{"n_layer": 25, "n_kv_head": 3, "norm_eps": 1e-05, "init": "trunc", "init_std_qkv": 0.032, "init_std_o": 0.00452, "lr_mult_o": 3.0, "lr_mult_down": 1.5, "warmup_steps": 200, "decay_shape": "linear", "batch_tokens": 131072, "train_tokens": 608200000}
MLP neurons of a small language model. Each row is named by its layer, matrix (gate and up: input weights; down: output weights) and neuron, and shows model dimensions 128-223. Each number is 128 + 32 x the weight over its row's rms, rounded and kept within 0 to 255. Numbers have three digits each. A neuron's up and down rows have the sign that makes its largest values positive.
After each neuron's rows, "fires after" lists the tokens most often just before its 100 highest values on Wikipedia text that the model never trained on; "fires before" lists the tokens most often just after its 100 highest values on Wikipedia text that the model never trained on. A number after a token or word is its count.

L5.gate383:069095081116116151120146150078170116172111153103111187116102075168106136097105135180112158130168126091138150089122139137070118113132160176096132112142175138075129135115084119122158130091171104131200194125152169142114110178154100193131163176118092116108088197114142104133097130121170196149
L5.up383:115164151126116135139118131131154144137147188100107114087078177130082156105146108105091081189115133139151143101137148093215074120120148112086163084071110146147152094156104111137178160173103072148175150056159122144149110051107181124098186145127123118148116193171162078090129092138108127160
L5.down383:110111168103096060121100135140114143129149096151120156127142122119153200132134113052103138142105116106114120179149089116184114160128141095210155145146125128180115043149101158145119192156123121120141104122123093139103161072120122128121160107141137107141143094151134148099122112167116124106
fires after: "\n" 64, " |" 30
fires before: " -" 40, " |" 29, " Q" 8

L6.gate222:157130161074162111122101081111117117091126074141132148104110107166149118116165107164114154180153073132090140150112189125157197178176151139063137075109130135164109192117152146099152087083168123109139133152079173161158164150176115134136170118099103086099164124099069140174149107173122112127
L6.up222:175126126140146127097101099121130116153096136141129117095135122148072114117142107186098128126151100135136089146113062099123120168126123080107189121081189138173158154144132161073144114086134107137141158110114041195155131151095127160094156115070152106086101113124065137213158111105128100124
L6.down222:139155115100195176112161098132137079098098102147144141120125117165118107105132154126086149123146094210067123133095096100130171190106116100151131177117134121208114121077126174113138123065141119097111196061126167166140137153110115121161120111097103117142146124155123172147178125098124125103
fires after: "\n" 41, "|" 20, "|---|" 19, "|---|---|" 9, " Apps" 5
fires before: "\n" 57, "---|---|---|---|" 35, " Goals" 5

L16.gate403:137137113128138062141110100149135128160125108120125146090161115028125127127157106115146117160147128088167081136110163127116094114120088089159097146138190072127076070163178166148129139125145104148106097131127170135116156113118098081119111162095114114171102090026152110086103126064138124103
L16.up403:134108086092129069130121104139144145109091124153142137218119104146124153120126098159187156112091157115115195133051069126133142059080170104076101132156072136142133132172092154154205134121108133069171159163127152153138180096115128116094117168073043159169154074168056131130117096060115153159
L16.down403:097122159080146113123131123189118078114084064145218150178160127150112155082153114071163130141112092119110153145118140130146090167105151106142124145095162122167132100154191162158132144119115129090155172200128053126157100103137136118196126118119157127099107135111137044214107133129111156103
fires after: " |" 56, "|" 4, " the" 4
fires before: " |" 56, ";" 5

L15.gate71:127127133153101097137159127155134145148176109179099141098145106139155123115146151222101105083047115107107159138124082123080132153109132121160158196098196137123098176149107139149094150095134085167146170167118142156139149065148169156121101087202139160095133107147138171142053132152085119095
L15.up71:141125069187093215126116134090122130136150139120191142141152115113129145108165138167142191130171125154180146173118145134102118139165102114054158127143185117119143163099092147109074126070148183098179215115159087078186107137130103151127146126118174126141138117142118140147081132149151075126
L15.down71:122171108146119126150121191061111177113141091141168163145139059133143155145171168183120183138112158228169116117124139152107090166150118131179109106123154133180076120151141123076077096117203164154146173113109154191084123122198094178136106172135199140106165146106121112150092093102171075117
fires after: " |" 63, "-" 10, "\n" 4
fires before: " |" 42, "|" 15, "-" 8

L10.gate821:156183082101095114121109117109083145158191151171120120085140117146119136111140132122102111143040097111157157202163128143115141131125103132143172171098139157157152120127168080131130138090100148152101114162053125100084128128081117113166126192139116135110115067180108196138170130130165162159
L10.up821:108159084115120101131105079104114126176123214103120138090095122148138131116153176186090108102110097192110109151138090172103153136159063120174163096111120138104093089124134103147151118135108116087129097123108101098153127036031152080113175132119129149124115109184108159126155129099141092134
L10.down821:109126141120082136149144104107138117195119255129102118120131141112140098109164170131156105065156133165097080175155132147151143114113049118131188113122145103144136166130132166135192140138164102125115100151061114109190092073077155085170208164137137153083075107121125166113156105099176159149
fires after: "." 83, ".\"" 5
fires before: "\n" 97

L5.gate812:159134081005113155132113085237104128144163134065151223069142138133148109160171110182148098100113151113112133176085117092123138149090110113105122147117121176102190118150162113182165139139050191144190062119114156152154167110129169083092118161127104117129146129100072153109134063113123127108
L5.up812:085122172074144102139072145127099136171153159128127113154118134120131158165127126173124106125136148159119134182101143125137115140107140131130122151101125113091111128144160153126072108160084057140087109068088099214153100184149077177128163155065177144222144073127138183099131123133125149214
L5.down812:059149225127087127121156155130085121141134000136099110093080145157124143101104135111122085137091160145087127121138136105120137139115097113109093120099125121098146149103174171154064133086194069176147107121071134132151122126086081157154158115100186106195175094063110156160071085142078138162
fires after: "." 94
fires before: "\n" 96

L9.gate956:166144137147129096126142167107127173114112085134173123182130136134132111100074114097143123104107101074189109150199117130139103099109133072118068119140143133122145118087133144160091129137090171112134167106118133102130085105120129139169146078126156140110086097141118150111150142142199077083
L9.up956:093165119117135190088104110132118196090118118110098154153070094099142107165157126112110145166144123104110102127196118161094144114108152127129126101156148169130103147207150144130115112125169088128098149086163108140076172102098092099165091197120176136115143140107139125113135111129129129138
L9.down956:093160193073062216114097110134172101126133124108113119136137123135107162097127124158155134103103124095136129127160113178124137106135129140156117179082103138091214109141121130140140116144099143145084159124209060111183157164139119113148154151127150114166121158174146169110132159140120064163
fires after: "\n" 89, " E" 4
fires before: "|" 28, "===" 21, "-" 6, "The" 4, " &" 4

L5.gate681:139113067121156118141115099141180161128123174119141139103109108169111127103121084171079137128163092162083151150124124096119152160124126124097137109151120119120095206165144148116186044103106098115227123159107132145087182204120104064138189122095101101164132132157116128139126086072173169154
L5.up681:170132060131109074152135091108190127102136091141127132081141154103141116114131118125115131120074116107111119093117157150103142144092111186134142098102099132137162143066098154146123116111125107127190148112106143118146149189171129121127179109107174081094132180115143147156171058056140108156
L5.down681:179106113126162154102163146124174110119129090125198123131110129137123137138108123187091118113102136147050145147083094090133138157115142122108155137136130168140134158116145107157194092076097138154221142086087130130110162167067087133155162095143093137165124155142126139102167099093157117163
fires after: "\n" 41, "|" 20, "|---|" 19, "|---|---|" 9, "---|---|---|---|" 4
fires before: "\n" 59, "---|---|---|---|" 36

L10.gate343:156112111115100098101176083112138154118161096119107166084104079164180067055121174133107064111112054116136073181193128169062153133147138132077082167133130068111051079097146126109149128071140155164147118126084113141085142154116061107098144136117101152119122146133111096176075163086142162073
L10.up343:091169120080117121180124128112133170138174099130096155142091135140173132095136074150122151142136109166090145156122152145070157093134099059155122111108193138112108128112118138078128124120075123145094136134050129112119183055090131122096156184138126123103144124142135121084154136157122190124
L10.down343:191156118136137132112124133144121106158195023134051137126098125137122126153190112088099144105080117140101162104115188126076090138143124085132187124166143150134109141127175109110171132095098100118112120086075126052162148139140142119132163147102107158137102133089139095141093159168136097127
fires after: "." 86, ".\"" 5
fires before: "\n" 95

L15.gate203:123096108118137147157109126090148135092140154155168148151138121140159135191107126158119100124119098084181164136143155114096063149095174158128162164169061127133134184127132084160098131107130148113089189113113148180202094105145129163093115103075148092133077137174155128118147059107150192123
L15.up203:120134018102132104130100147156130142152146128122082110135110148183124125122098093107143158137170114162137127159181066102081125076130110152124174150108044075072134114149075147142122171101139128081151131139158132143189136077115152063054140249186199121132093132175163138184136086098170155134
L15.down203:119159121114096119149163141133130195130132125141127106116130158097132132132189117089149109152093094105126175084114165138143141098113142114135167136149091103150128127146097096159135145112163149113167098151088130185079133138166137093144055090109184164102135153115105171123073126125118163099
fires after: "|" 49, "\n" 24, "-" 10
fires before: " |" 45, ":" 13, " -" 11, "\n" 6, "." 4

L5.gate806:135144041175109085147090146116097086134196116060112184110075124149139150078127154163122170144085123134144088138191130139145161119107133147097138137109177165140151094107207102099111165136100137159123134143093113133098090153114142086132101122135145131112113142159155148070108160056146138179
L5.up806:152115097042143141111142132159113072103131134222077159095098124059151133135157156154139039117085095150168107122175165166167102088163063104041083091104153148090092153130168140142172085061106075102123071160126069123116107108101128123123183171121172155050132169162170119143181125181066108085
L5.down806:106155149160093086105103113151062115115197159106073205184087140110082127069119138215154138153142117111144103148111113146082087070098127100118124157124169171109126065090168078142126193065120134136088065085117130149099066123079068102117161166117126182126088128126105143108121168105158083121
fires after: "\n" 33, "." 32, " |" 28, "'" 4
fires before: "\n" 32, "|" 26, "===" 7, "-" 5, "The" 5

L5.gate349:160117149082091178195053098165095101123121163124139139144110123139122177122158162163103099106122076109153103123087097092097064190125100092085199203154135105128119165088117142138130118124107169116111080147123133200152124136124090122126116123090079157180143106068107179106118097115112147153
L5.up349:083105105044072135162130160088201048120142093129097162207138138094116089127147135161061097140045145094112144146129091160130106151160080103138136023074124120160091153132167092161169102133121141068072116105094087114124112138124130151127152141085159136161199100139091189154112152138061120141
L5.down349:062110072017111157099116107124118098148113133103154127095108107099168146102139120166084138145111167121086144171187133079110132146142106131082181131093135146081116144078189160164135076127138102140078128118044103142139103128070191126134185199164225151162156118139154112094129126152117118142
fires after: "." 84
fires before: "\n" 95

L15.gate658:112155086130180127144147096130134157147139053142124163156149166183140195162153157104102128121155116154130091087109172073107077150106125154115165117121098085102160154152178096125140128105120156090158138062163207189156095107113138119111117164116136075134115108144187156107150112125155097076
L15.up658:078172148083137188141135173120070119109175095198119170167133175072103194119145197101120104119116136107124117135155135140112155123151125106110166085143174118096126165116104165091154138108197144112199136172179137154098112120187153155139084130145144150087151147108115081123083092107129110083
L15.down658:144102118098128160138158103148160142124123124099043142174112179180147166156152087088111134145177163105127082198157179144134164105120169111147183121149106143144181130125130108150072110111141129089118120133138196159104100115107161197127083187101128167130101068108093084147155135109078158115
fires after: "|" 26, "\n" 25, "-" 15, " |" 11, "." 5
fires before: " |" 45, "ed" 5, ":" 5

L15.gate849:145138106113178106169089133095160160078110094076166095185112108072106109092067132102128112136096138080106110111091133111131155107134179135112130116089175128116093114113150154124094112156136060142092098143153158093102075101191129115134129093088123100167167127129178071176133133115143135116
L15.up849:195174156098109103154112087203095159137118052090185105137160150158150113068045136207149156061118142083060119114052131189133175082109151121141109117184134122132096110090090171120140101105132155176159108141105134116094109083146131116155148097147103186117159094112108123150176123137111117173
L15.down849:109116134153169129171112161122185169119145180082171101105118159119077101169153119143146181093135126115144092140181141128140137125168170079124101077143161155131145154120150191140110181114097144150163141084153126102110107116159092117149173112133146147101096083177122140133090187097082158128
fires after: "|" 62, "\n" 9, "," 9, "-" 5
fires before: " |" 52, "\n" 11, ":" 5, " Top" 4

L13.gate764:176095150119124195201110097129130132102115106063111127140114174157110111070092148075132087127089101120107165108139163126107184086104123093098168155101131129101118174086148146113132140118100124110077081101123159131120120195092177124108144171105118126176072180109128150147123160098139158151
L13.up764:146149071072130142166168132157137098131146098060171163141111133127160137104169107152200127172150146175157145143116106171129124113153104175091077137166122112162180077137132060048136115145161142086106138095154120102109159119151182130138140104084129110085136122118127110107126128129175090161
L13.down764:130131084094130072125199114140114152124098161154128082124136084072110197112119114166124166159140110180081163131154105183115117108179122175102143131089132105155140113123156047154115105126148094111122096143168168141119088094159180197154064124151172162080144149110121114165134141042166110135
fires after: "|" 58, "," 5
fires before: " |" 58, "." 12, "," 5

L15.gate250:158163167116121133178162138100029175085088065115099144119129108121168211151146065154121124053125110058147130065057132147210116118096126181096067130082108097158114115080159100140160140124123145138152124137146097143084155123116175117111098157126175102126103144148097159163112154131094128122
L15.up250:138083174141072143108141107117100126175113093127107133103149110116154164115116171136183130090105124151122142105134122136129074096117143100053146113122174163168114136151142117115133169137144154133104125097188111166143137133087185107138171106157177136136132078203111084162047141156127109212
L15.down250:135106166147051152154200131118167119117114157166159110119160117120169108077081158173107134115119134090161112083140105129141056131107151160148141145085152100157093130131127121171153100139117151120085139158152081164162180149099212146143184129163151055137113093130160051161110170163111178141
fires after: " |" 53, "|" 20, " No" 5
fires before: " |" 58, "rd" 5, "th" 4

L15.gate689:147135148083165102158155198177141112142146130172134143174122091125133158173175150111137153075123096063147043095121152146102148161109140115133175200052125148084135084181079116102087142128115172063127187149067124139140140119139130114172119112159124146171124123075179173165158138096122150187
L15.up689:098111105145144123155067037103110142177096127182179126136116067059114172172138135143104079130157109130072154158150128145128136140146188165101119186146135145168097172131055103171101133084101137175129082166141120094133069130067140129195120144127150119168146088173107108142137107071121203111
L15.down689:101147129159103094163139113146102114168121074094131164097146161119101117157099106128172148114144109135156135064141092147061123159182168064172122096119087146167149114082110107168077133215150192195144139123105166153096184086166147113154140168139098127085146107098120105184132166060177141091
fires after: "|" 36, " the" 22, " a" 4
fires before: " |" 39, " time" 9, ")" 5, " season" 5, ":" 4